Part of a small language model's weights.
Architecture: LayerNorm before each block, learned and rotary positions, no biases in attention or MLP, tied embeddings.
Training: 593M tokens, 6414 steps.
MLP neurons of a small language model. Each row is named by its layer, matrix (up: input weights) and neuron, and shows model dimensions 16-111. Each number is 128 + 24 x the weight over its row's rms, rounded and kept within 0 to 255. Numbers have three digits each.
After each neuron's rows, "fires after" lists the tokens most often just before its 100 highest values on Wikipedia text that the model never trained on.

L3.up339:135112153136104136185123129168135159117144125158105116123096108121152126090124105142123121180169113148125136123141111083148140153129091094121133149128146085117125100132100122104107157144162082156150166116150147123124153104091173092137178124157098112156144104088078095141128119154075145123
fires after: " (", " O", "in", " W", "wi", "hi"

L3.up175:127127144127160124133067104151174141137122143080099119110146120105160135097149111101147115082121187112148167158136191117191179142150110092139097154107117113153124117152112095097144072122119110100130118127152084135136142107110137092108087113133157107140129098099117147127121129110124127115
fires after: " fa", "on", "ru", "in", "la"

L3.up570:107125109143170156144130154119140093120127104135136135135116071108111096093119140089135132135159137084106106096160152126109117109103124187145129154153147166112155136132155147152133109113155105111101170145149121112148145164145128079122159119129170133085135132108142078110093111121068118126
fires after: " a", "or", "ir", "ru", " Or", " V"

L3.up252:131120149127137089167090129106092137187124080129173117152158114092156129146143174156115123153100109171149155119069171084082092116132090158176149136117115131088102128127147097165136114128126122149131157112118149085131140134122114105128104093142135154170116182134086144139083150116113108129
fires after: " co", "p", " sp", " ", " pre"

L3.up510:121121101105115113144114118119127113116115118121129153130142182079130142141164106095112151147173133151140123110187140109118116111072110128135154113136137138144123134152063090139099136108138133158140152113130132140139104130154161134139096100146132158125154162154182096168177170152116130114
fires after: " ma", "ne", " N", " m", "le", " he"

L3.up272:095092122152119151135182146108166099105135085125115142085121163097147111105155139141141136142112144178122125134141142112116096117097142107101140152181086094133141119138172128147119172111127110132127129126123127115095106120128088131147135123133162147095159124151108144124118134115085111117
fires after: "s", "S", "P", "C", " S", "T"

L3.up251:154175139182097143088129080124128122137100110121122125133144137142103127134163131136093086092113133147138129122149149180120080159126109118129126109115122162144121151108156142087158104109136122129134113131127125109127127133105126092118158110153187139132143154099142090117151134097108114136
fires after: " In", " A", " f", "n", "y"

L3.up624:115152166151131082103104136111161119081147107147115134118123095106156161088161154090166106153140138122196177147161118126103153147127106108141108095114120141129122139088158162173131123154116123130109114112147105138131116147145148106108103100099106124109093129085142141130137125147090153118
fires after: " Ru", "w", "n", " W", "sh", " Gu"